config = dict(
    positions='learned',
    bias='none',
    doc_mask=True,
    train_tokens=159800000,
)
MLP neurons of a small language model. Each row is named by its layer, matrix (up: input weights) and neuron, and shows model dimensions 80-143. Each number is 128 + 32 x the weight over its row's rms, rounded and kept within 0 to 255.
A block is one neuron, or neurons of one layer that tend to fire together. After each block is what it responds to, as a language model described it from the Wikipedia text at the highest values.

L2.up328 [132 160 141 125 175 165  78 104 122 145 164 127 100 141  67 131 202 148 167 161  72 108 161 128 145 123 137 125  90  80 110 103 116  63 140 105  49 118 117 142  97 125 190 138  89 135 169 108 103 149  52 143 128 131 170 114 171 178 143  88 147 190 135  90]
L2.up379 [176 160 129 146  91 114 152  93 131 114 183 160 122 160  95 116  97 110 134 210 120 145 132 107 103 155 154 146  96  77 167 120 129 102 146 153 172 111 123 115 130 142 160 154 121 146  92 119 131 138 150 194 156 207 160 146  76 198  75  70 141 111 160  71]
Responds to: Periods in encyclopedic prose

L10.up99 [ 85 149 173  92 116 137 135 158  97 125 202  98  60 116 134 146 103 186 129 124 126 186 111 135 111 228 132  83 106 182 155 157 108  97 143  85 135  99 155 135 164 143 127  90 153 103 180 109  54 143 136 149  84 146 114 157  98 166 120 172  76  99  83 122]
L10.up245 [ 77 144  75 124 118 107 151 155 176 120 149 118  91 108 118  87 123  97  98 121 120 148  65 129  75 109 158 200 129 110 128 154 111 161 152  96 147 149 173 128 146 184  85 150 138 126 125 165 156 137 180 118 126 133 154 183 118 115  87 118 107 106  89 141]
L10.up476 [148 159 146  92  81 134 134 137 123 126 134  82 198 152 137 127 134 161  64 119 120 153 109 139  95 199 104 139 157 160 109 226 162 160 137 125 130 149 140 153  38 161 159 129 177  97  96 128 105 112 160 172 160  99 117 128 171 137 139 133 148 123 123  75]
L10.up508 [ 64 142 147  99 137  67 130 146 101  99 126 151  96 150 176 115 138 129  56 128 126 147 147 135 103  74 122 155 141 105  98 157 124 124 132 159 111 150 150  96 112 204  92 110 139  43 169  89 129 134 146 130 105 138 102 140 120 112 165 178  84 126 128 161]
Responds to: Second digit of years

L13.up32 [130 119 103 137 112 102 161  96 162  98 117 140 148 108  81 131 125 117 135 124 115 134 114 115 209 166  99  99 120 150  99  50 112 131 126  89 125 111 175 154 174 140  79 162 115 114 138  90 119 104  90 111  56 130 105 118 171 165 169 178 144 139 164 162]
L13.up185 [ 91 129 152 127  75 125  70 156 130 168 118 120 125 108  82 115  76 109 181 102 114 133 110  61  95 117 164 122 198 130  81  88 170 141 128 155 126 163 159 108 101  91  91 135 105 177 133  86 143 158  75 182 154 105 117 100  87 129 127 125  94 177 176 117]
L13.up276 [105 101  92 117  82  92 140 109 120 179  94 152 131 132 156 114 107 131  66  76  96 139 137 159 114 131 106  99 188 136 122 132 135 111 141 184 129  91 131 144 184  86  84 169 131 158 174 148  80  91 109 107 132 192 116 160 128 202 156 154 161 120 136 101]
L13.up318 [120 116 150  50  53 103  90 158  92 134 149 126 203 134 154  86  91 127  95 114 180 155 108  72 104 122 121 172 139 127 158  95 150 110 149  70 134 113  81 156 171  89 121 144 110 123 160  94 105 157  99  73 110 145 123 197 131 144 178 147 125  94 144 142]
L13.up373 [108 183 190 144 116 158 166  89 165 126 145 141 184 167 134  40 147 102 119 187  73 161 121 116 182  85 173 121 194 124 151 137 134  43 155 167 112 139 169 164 144  89 135 151  98 143 111 118  69  94  88  93 132 159 158 147 128 124 137 145 103 161 144  96]
L13.up384 [106 153 136 111 122 106 188 119 135 130 199 138 120 144 136 114  78  90 138 100 119 134  58  69 180 104  99 183 138 133 150 182 108 147  67  64 182 178 138 147 132  82 126 116  56 122 134 143 167  95 114  55  63 150  80 103 160 105  65 107 160 156 136 172]
L13.up516 [131 165 131 159 104  99 134 130  89 136 119  89 165  89 149  72 122  78 136 111 138 176 173  98  88 146 163 133 189 167 145 133 116 113  78  99 141 126 115 100 164  98 148 160 135 120 163 160 161 132 101  42 102 164 112 184 107 107 160 129 143 143 109 138]
L13.up549 [121 173 130  89 116 157 120 170 106  99 122  95 127  88  67  71 163 149 124 152  97 127 134 137 166 109 155 191 128 146 133 100  64 128 178 118 156 126 105 132 135 139 142 137  84 146 137 156 101  88 163  82 120 117 106 146 104 126 111 105 101 105 146  97]
Responds to: Sentence-opening phrase end

L2.up326 [104  91 109 112 149  77 201 124 121 145  79 170 116  85 116 135 187 173 105 106  90 149 120 126 107 198 120 169 121 148 108  67 140  86 124 135  93 160 127 116 127 123  93 110 155 121 150 151 125  79  76 144 158 119  76 134 153 161 202 164 102 126  84 133]
L2.up511 [125 102  98 191 105 128 114 127 150 125 131 137 131 114  99 119 145 186 124  99  99 136 115 183 122 104 128 113 121 166 145  95 115 137 108 107 150 134 140 143 146 151 139  43 177 130 127 120 105  77  64 178 142 146  57 109 173 106 121  79 143 128 135  74]
Responds to: Function word "to"

L13.up76 [ 81 116 153 110 161  52 187 154  70  88  93 140 165 204 140 116 144 170  88  83 117 136 169 104 120  88 138  87 152  80  85 134 161 116  95 155 108 118 155 100 135 158 112  90  96  93 141 158 100 111 136  52 175 147  96 189 109 150 103 178 130 118 121 171]
L13.up117 [134 209 122 146  69  39  95 144  78  93 132 147 107 128 149 148  90 217 150  86 110 154  82 123 107 151 138 109 149 106 142 118 123 188  93 124  51 134 206 111 144 142 137 114 163 148 132  86 124  36 118  74 116 101 153  93  41 148  96  81 125 120 116 140]
L13.up153 [170 139 143 184 166  93 123 150 111  54 148 231 152 158 132 179 122 185 151 162 103 173  99  98  67 129 174 109 115 145 145 144 107  73  85  95  97 130 184 145 105 144 113  58  85 115 140  77 159 104 147  96 114 137 105 170  44 120 118 147  89  69 164  92]
L13.up280 [134 155 144 122 125 166 121 105 134 139 123 112 148 188  95  98 165 167 114 141 101 120 100 121 126 144  90  72 148 118  99 128 124  91 114 102  86 127 174 169 105 162 157 123 155 148 150 117  67  89 165 105 178  56 160 137 103 212 148  78  41 144  60 111]
L13.up383 [ 88 125 113 149 149 134 140  88 127  56 118  79  68 131 151  98 107 174  92  83 122 134  90  58 147 152 125 173 104 140 130 154  70 128 121 151  72 181 137 118 117 147  94 116 190 178 122  95 142 113 138  70 117 157 140 161 126 140  91 113 150 145 162  70]
L13.up400 [151 108 168 147 162 161 125 151 136  98 111  78 108 101 136 144  99 153 149 161 132 137 129  99 125 105 145 170 108 148 140 120 112 143 135 105  86 136 110 191 138 150 141  97 135  64 161 131 129 146 124 124 104 163 130 125 123 141 137 121  73 161 139  91]
L13.up405 [132 124 116 134 162 116  91 195  76 155  84 139 131 102 164 183 120 171 120 163 125 112 198  92 128 116 134 104 179 162 131 150 173 111  92 133  93 151 111 137  91 110  83 113 134  91 130 180 118  78 119  98 148 104 102 109 112 190 124  74 142 123 119 127]
L13.up454 [118 116  90 137 150  79 153 134 185 133 124 164 167 124 164 141  60 137  66 138  45 136 130 174 122 116 128 136 160 119 133 165 146 126 128 139 101 114 106 145  84 187  76 112 112 172 134  99 111  99  89 122 152 200 144 161 129 134 144 130 143 122 123 143]
Responds to: Year digit after 2

L2.up147 [147  93  90 109 140 124 128 101 146 179 133 100 148 161  65 145 138 124 187 122  78 123 126  86 140 162 157  80 134 173  69 130 152 114 102 112 135 159 148 101 128 117  95 173 145 119 154  80 158  96 124  85  87 114 113 143  68 109  56 113 114 119 181 121]
L2.up167 [ 95  99 188 142  90 111 122  97  84 142 136 133 127 126 172 165 107 125 134 106  93 116  41 156  50 117 148 136 125 162 117  77 129 125 169 124  64 126 112  86 166 127 101  73 135 140 172 141 111 103 139 130  79 147 153 136 122 159 107  76 162  63 174 135]
Responds to: Clause-opening connectives

L10.up144 [145 114 130  41 157 161 142 111 135 114 124 118 128 134  87 128 106 134 154  97 133  99 106 181 115  72 119 111 149 145 130 166 120 174 176 143 114 138 129 105 120  76 151 134 178  74 120 137  90 130 160 121  86 110 108 112 118 122 160 116 155 125 100 185]
L10.up461 [144  78 171 133  97 110 174 120 121 111 113 102 154 149  75 132 145 142 101 116 153 114 118 152 113  50 167 143 168 156 130 127  97 144 113 102 146 154  34 101 149 141 130 158 163 146 123 159 119  96 166  87  61  72 122 123 115 148  72 181 131 102 106 157]
L10.up472 [136 113  88 148 121  91 162  85 128  47  90 135 154  83 136 127 145 185  88  90  87 114  99 101 129 133 130 163 165  99  54 189  96  96 167 117 163 155 156  85  99 110 157 124 100 163 123 136 171 144 181 136 143 118  57 155 144 152 165 134 111 121 164 114]
L10.up517 [190 111 147 116 157 132 128 153 164 120 127 157 195  93  77 163 141 111 158 110 154 158  94 117 104 107 133 134 143 195 159 157 118 183 129 138 100 165 112 149 159 121 112  71 185 119 102 109 138 133 177 127  82 103 152 189 138 165 112 176  90  90  74 128]
Responds to: Ability/modal verb slot

L10.up16 [ 85  98 110 158  73  91 121 115 143 106 149  72 137 100 125 131  82 120 120  45 129 152 103 145 133 147  93 163 222  81 109 187 144 139 126 130 158 111 130 118 137 153 130 119 185 134 120 143 135  67 107 134 121 110 208 147 167 138 128 205 108 143 109 133]
L10.up100 [124  79 167 136  94  92 154 117 105 133 124  76 186 135 186 106 180 128 105 132 102 132 113 130 164 115 126 117 153 165 131 117 133 109 108 139 139 124 142 177 112  84 147 129  74 126 107 103 191  84 121 177 125 168 101 116 182 142 107  99 131 113  91  91]
L10.up106 [127 108  84 134 137 209 147  79  48 155 124  59 163 141  74 171 121 134  51 128 166 120 108 162 174 144 207 130 111 118 181  86 174 103 168 125 153 153 102  95  70 116 133 106 181 102 111 110 103 159 145 117 108  69 127 112 146 112  97 121 126 106 165 124]
L10.up541 [166 110 119 138 178 168 144 144  98 134 166 116 114 132  72  89 141 128 204  75  90 193 100 112 189  85 128 162 196  87 127 188 139 177  94 112 107 153 158  90 177  95 140 103 159 124 117  94 166 127 111  68 103  98 151  95 117 139 107 179 127 139 109 129]
Responds to: Year decade digit

L2.up104 [102 105 110 101 137 163  45 123 110 159 171  85 107  87 120  88  82 157 153 136 106  92 118 107 103 148  66 117 119 120 121 184 161 154 138  97  78 125 128 150 164 139 103 129 138 168 137 165 123 107 170 126 127 109  76 167 149 159 172 141 132 143 114 145]
L2.up158 [139 167 127 126 151 106 111  73 143 102 173  98 137 182 171 148  25 104  90 139  90 124  59 132 123 143 185 151 160 144 170  63 161 197 175 105  99 147 153 156 146 135 132 122 179 141 113 117  98 118 177 107 122 162 139 129 111 104 123  89  76  93 178 122]
Responds to: Anaphoric subject pronouns

L13.up125 [158 124 101 122  68 139 111 111 144 118 126 154  78 173 149  82 128 105 137 113 111 147 137 133 117 161 182 102 116 149 157 169 119 101 116 101  98 139 152  72 118 125 152 137  64  85 119 121  83 142 171 141 108 137 165 135 147 101 140 157 158 135 132 159]
L13.up187 [ 99  77  97  98 118 156  95 162 126  59  94 168 146 106  85 112 158  95 118 152 143 136 165 178  93 132 149 130 158 155 204  72 116 123 143 148 160 115  99  82 106 111 132 144 102 184 159 110 113 140 115 147 170 148 141  83 135 111 138 105 104  97 122 186]
L13.up211 [140  86 149  37 113 160 104  96  70  66 141 163 153 156 126 167 112 145 101  70 147 117 158 118 182 107 121 136 153 138 123 159 137 103 145 144 128 141  91  88 162  60 173 151 113 131 108 154 212 178 116 133 108 179 100  98 101  71 178 116 121 109  94 160]
L13.up343 [ 99  94 168 119  80  94  89 108 146 155 151 156 144 139 135 160  99 101  94 114 142 130 118 115 158 138  97 131 136  92 127 142 128 138 130  68 108 125 137 112 145  80 135 156 157  91 161  80 176 135 107 117  89 160 130 143 115 110 126 151  57  85  43 129]
L13.up427 [167  97 133  77 113 127 127 128 124 140 125 161 154 134 115 139 134 110  68 113 170 119 134 139 109 143 103 151 129  55 111  80 157 102 162 118  93 174  92 183 115  93 113 153 113 198 139  92 192 156  71 141 111 107 103 129 186 162 112 133 104 125 120 147]
L13.up449 [161 138 155 102 101  90  77 127  98 143 170 179 142 142 156  96 164 128 126 112 114 128 136  90 144 122 189  96 189 124 145 101  83  85 139 135 161 123  71 129 100 104 130 161 121 123 133 127 114 198 121 100 130 150 109  34 142 148 129 167  62 120  90 154]
L13.up478 [185 100 115 148 127 148 104 149 140 108 141 128 104 210 119  63 156 141  98  79 131 107 134 103 119 122 137  88 215 153 154 105 131 138 127 162 104 141 155  59 132 120 114 128  96 160 125 152  94 140 127  80  81 118 163  98 119 161  73 118 144 144 128  68]
L13.up488 [146 169  88 114 143 118  50 199 105  89 143 155 156 150 144 124 161 118 114 116 133  95 141 133  65 135 181 126 217 166 108  86 113 112  68 151 148 112 103  67 138 149 155 209  78 171 124 108 163 135 146  56 121  65  96  77 107 135 150  98  86 163 158 174]
Responds to: Indefinite article "a"

L13.up55 [ 87 101 137 103 103 122 123 144 126  74 169 152 146 129 124  99 101 137  83 174 113 127 121 129 112 145 164 129 143 115 153 107 101 174 151  86 127 137  60  87  86 144 143 164 184 132 120 118 104 130 126 137 132 140 142 150 159  89 113 157 165 214  39  83]
L13.up80 [137 121 110  70 119 125 149  74 143 141 119 145 181  80 146 136 150 151 132 127 135  70 162  96 157 135 127 145 174 149  89  96 165 130 100 141 182 107 154 140 229 109 207 142 153 117 128 110 171 150 163 126  76 174 138  75 144  95 182 113  90 115 123 152]
L13.up268 [162 104  90 108 106 145 135  87 132 113 166  87 139 123 138 171 148  74  96 132  89  89 134 147 159 137 146 115 118 157 172 165 197  84 139 147 100 141  95 137 108 119 172 126 170 113 105 164 146 134 100 123 115 117 139  94 120  90 111  96  80 158 123 144]
L13.up274 [176 145 161 136 136 159 149 106 142 138 123 142 146 179 195 133 165  80  92 106 132 218  86 132 117 182 183 167 116 166 171 162 121 106  93 127  91 151  57  85 190 130 142 100 110 166 132 101 127  97 149 107  90 146 140 144 170 118 212 118 151 154 135 150]
L13.up328 [125 149  86 137 132 102 141 106 180 111 102 130 126 132  89 140  95 115 123  87 118  90 150 134 157 162 168 109 109 117 100 151 124  78 101 125 223 123  96 106 186  73 144 136  99 160 139 177 135 132 179 162 137 130 146 122 107 130 181 123 127 150  99 123]
L13.up410 [150 157 110  76 103 126 122 162 106  76  90  86 183 132 167 115 129 111  90 116 106 133 109 123 165 170 162 127 149 116 141 136 125  82 107  97  88  99 106 156 186 115 211 133 136 175 162 127 159 170 118 147 126 139 151 128 152 164 112 197 131 117 130 112]
L13.up428 [ 61 102  48 127  95 124  59 161 116 100 100 101  99 160 121  97  78 151 109 136 131 143 144 120 105 102 115 164 113 172 119 176 152 111 137 103 123 197 121  95 116 122 155 110 130 121 171 157 133 186 121 105  76 136 155 103 129 130 120 143 133 133  99  95]
L13.up483 [116  81 167 145 183 143 167 113 113  66 140 114 153 116 163  87 132 111 103  95 151 166 160 136 116 137 106  84 131 153 176 126 150 102 130 180 138 158 132 130 103 103 161  63 129 149  98 128 146 105 128 100 139 131 127 123 144 130 107 162 111 140 179 155]
Responds to: Before an upcoming number

L13.up106 [148 107 166 137 110  99 107 157 116  93 111  72 158 141 136 104 176  73 139 123 146 178 106 167 125 139 110 113 124  87 131 115 169 169 173 118 104 119 192 131 129 169 120 104 182 124  87 131 116 107 149 174  74 158 118 128 152 132  59  99 141 149  60 123]
L13.up149 [ 91 141 107 119 133 116 154 108 125  63 211  77 116 119 121 131 131 116 116 158 108 143 156 128 102 133  94 148 179 144 105 109 180 132 121  99 148 102 163 116 137  64 127 172 166  89 118 114 140 157  85 132 100 169 169 121  92  94 137 107 112  82  90 126]
L13.up157 [119 138 142 159 137  83 140  90 103  23 166 117 139 158  69 102 156 107 130  94 173 122  74 117 142 107 125 244 154 118 132  88 125 165  98 147  89 144 152 135 116 122 127 130 117  79 123  70 118 127  61 105 130  99 124 181 149  98 110 116 118 113 104 170]
L13.up158 [138  79 134 135 106 108 107 119 121 136 130 118 137 156 150 106 137 192 113  89 152 165  78 196 131  57 122 143 169 103  72 155 140 150  95 152  72 102 143 101 115 164 150 111 156 142 185 219 100 100  95 165  89 122 115 152 152  95 100 144 136 147  84 130]
L13.up239 [ 95 118 142 127 120 146 139 141 125 113 159 114 105 104 145 107  99  75 107  97 122 108 126  89 109 110 129 140 153 127 209 155 167 141 175  61 108 199  84  68  99 154  92 138  72 114 169 166 105 119  76 162 142 188 164  93 114 138 125 140 108 190 102 139]
L13.up265 [148 144 173 122  91 181 112 107 126 120  94 110 145 103 138  74 146 144  85  82 143 130 135 149 113  80 158 139  98 155 107 198 166 150 138 125 103 138 105  73  74 151 135 133 142 150 122  97 143 115  81 132  71 119 141 163 130 127 142 118 121 122 108  93]
L13.up284 [132  84 213 163 109 104 105 150 111 109 116  77  85 144  97  95 104 148  42 104 130 142 115 143  93 146 150 133 140 138 105 153 159 165 126 133 124  50 177  74 152  90  89 149 161 107 133 176 108 116  87 159 120  97 137 133  97  92 119 141 178 141  93  74]
L13.up331 [ 90  93 118 146  93 114 160 114 111 105 114  70 124 136 148  67 140 123  60  95 154 141  82 174 112 142 112 172 135 174 114 172 148  95 157 168 143  93 192 145  96 124 143  99 168 145 167  81 154 140 103 153 106 187 137 137 106 138 105 126 129 106 104 116]
Responds to: Third digit in numbers

L2.up70 [162  97 154 150 144  66  91 126  85  82 161 178 159 111 187 141 181 143 159  95 151 134  98 132 118 174 115 140 123 147 153 107  96 149 162 154  71 184 136 141 132  81 112 146 127 132 116  96 165 167 121  87 163 143 122 172 132 119 101 147 106 132 170 124]
L2.up160 [129 145 116 139 156  45  94 111 147 115 110 146 131  97 110 126 112 119  78  82 123 117 119 135 141 122 100 156 109  83 136 114 124 163 126 191 106 135  88 112  86 152  62 121 160 127 132 150 107 205 144 102 189 120 115 126 145  98 107  89  94 145 137 101]
Responds to: Numbers in stats tables

L2.up34 [ 86 173  80 168 102 148 135 148 116 132 120 127  97 130 118 208  78 119 155 145 151 161 118 148 137 120 104 147 131 127 147 130 123 104 103 161  83 179 101 130  71 168 101  68 132 140  82 132 106 133 181 103 162 144 135  44 118 110 156 117 133  98 114 130]
L2.up441 [159 197 103 177 203 119 103 100 167 127 124 158 131 144  78 147 122 134 126 127 132  69  65 178 167 124 171 161 121 126 101 163 170  92 120 109 138 155 115 139 127 164 139 125 169 101  40 137 106 145 107  88 142 108  85 134 144 151 122 137 103 109 161  96]
Responds to: Table cell separators

L10.up260 [139 152 115 168 107  85 113  74 102 139 120  84 134 137  99 100 161 145  96 128 132 146 141 139 160 166  55 180 172 167 126 111 166 155 138 134 103 131 131 123 141  84 143 120 104  97  50 164 156 158 149 116 113 132 171 143 171 100 178 103  81 157  75  58]
L10.up405 [135 144  74 107 161 162 121  56 114 149 146 141 102 166 135 113 118 172 158  83  67  96 160 158  97 170  96 132 155 104 167 106 114  76  87 126  61 108 180 170 140 133 223 179 139 155 151  98 111 162 120 119 148 101 119  63 122 139 138 128 138 124  94 184]
L10.up531 [119  75 157 169 112 143  97 141  87 159 112 126  75 155 116 107 151  97 117 135 118  96 108 155 167 166 129 126  83 182 130 129 145  92 122 107 154 143 143 165 129 203 152 155  87 142 153 114  95 149  86 121  82 162 135  73 168 118  90 123 130 137  98 209]
L10.up574 [107 186 127 111  97  77  80  92 123 140 101 116  74 168  89 158 143 171 131 162 106 126 101 127 134 117  72  83 117  40 144 145 162 132 120 126 124 169 108 152 130 115 195 125 161 171 110  72  79 137 153 114  63 150 154 189 155 139 124 142 162 131 130 100]
Responds to: Clause-initial subject tokens

L13.up94 [ 82 113 168 113  62  99 123 137 128 125 101 173  85 164 141 168  70 118 137 145 149 154 103 135 101 167 117 186 127 120 121  81 133 137  88 162 121  54 164 130 111 106 110 134 117 134 145 114 118 159 124  95 152 141  90 148 152 159 102  86 122 177 151 102]
L13.up105 [101 133 157 108 123 122 142  98 125 137 126 169 130 158 131 129 156  86 139 134 128 133 122 122 118 157 111 109 145  82 115 203 136  34 178 162 133  94 158 160 178  57 101 191 149 122 168 100  84 139  91  90 119 185  77 137 164 153 151 134 144 125 177 131]
L13.up368 [176 108 102 108 133 153  84 130  99 114  77 138 135 163 129 148 166  83 141 135 162 118 151 183 147 121 101 116 102 145 125 175 174 113 164 185 125 134  92 130 121  95 112 149 136 159 207 161  70 115 107 152  86  84 153 158  98 101 138 118 123 131  96 128]
L13.up385 [100  91 125 123  96 137 173  67  68 162 165 180 115 197 112 153 135 160 123 151 165 107 149 103 125 104 131 127 172 163 156 124 136 100 176 125  90 126  78 173 157  89 165 191 186 100  97 113  53 165 133 133 120  70  90 147 128 102 164 160 118  91  77 137]
L13.up444 [121 147 116 111 106 105 124 126  67 107  96 152 128 153 117 139 136 176 140  90 101 127  93 135 180 186 126  95 147 107 150  79 163 107 147 100 116 169 123 116  97 192 128 132 170 123 109 131  47 110 123 129  80 150 111 175 202 107 104 163 115 196 153 185]
L13.up543 [175 176  95 181  85 119 119 202 149  63  58 152  73 144 152 141 148 156 132 119  98 147 105 144  92 127 143 114  86  54  82 163 115 159 148 161  92 110 162  29 115  81 144 145 141 149 255  90  90 159 121 120 158 142  83 180 125  92 109  95  95 115 130 138]
L13.up548 [103 138 125  94  94 120 142 156  35 119  65 135  83 136 125 142  82 175 131 154  90  75 138 160 121 123 116 157 145 122 129 132 127 156 158 173 159 141 131 104 174 156 137 122 123 173 183 106 126  86 125 146  89 101 132 117 151  87  92  59 147 112 101 144]
L13.up552 [ 99  67 146 137 156 133 126 164 147 109  89 177 110 161 116 165  99  76 145 180  67 145 138 169  99  86 123  81 108 172 139 149 158 156 126  82 100 161 115 124 122  99 154 155 165 148 180  93 142 135 186 148 103 170  96 188 131  74  78  89  81 102 115 195]
Responds to: Clause-subject pronouns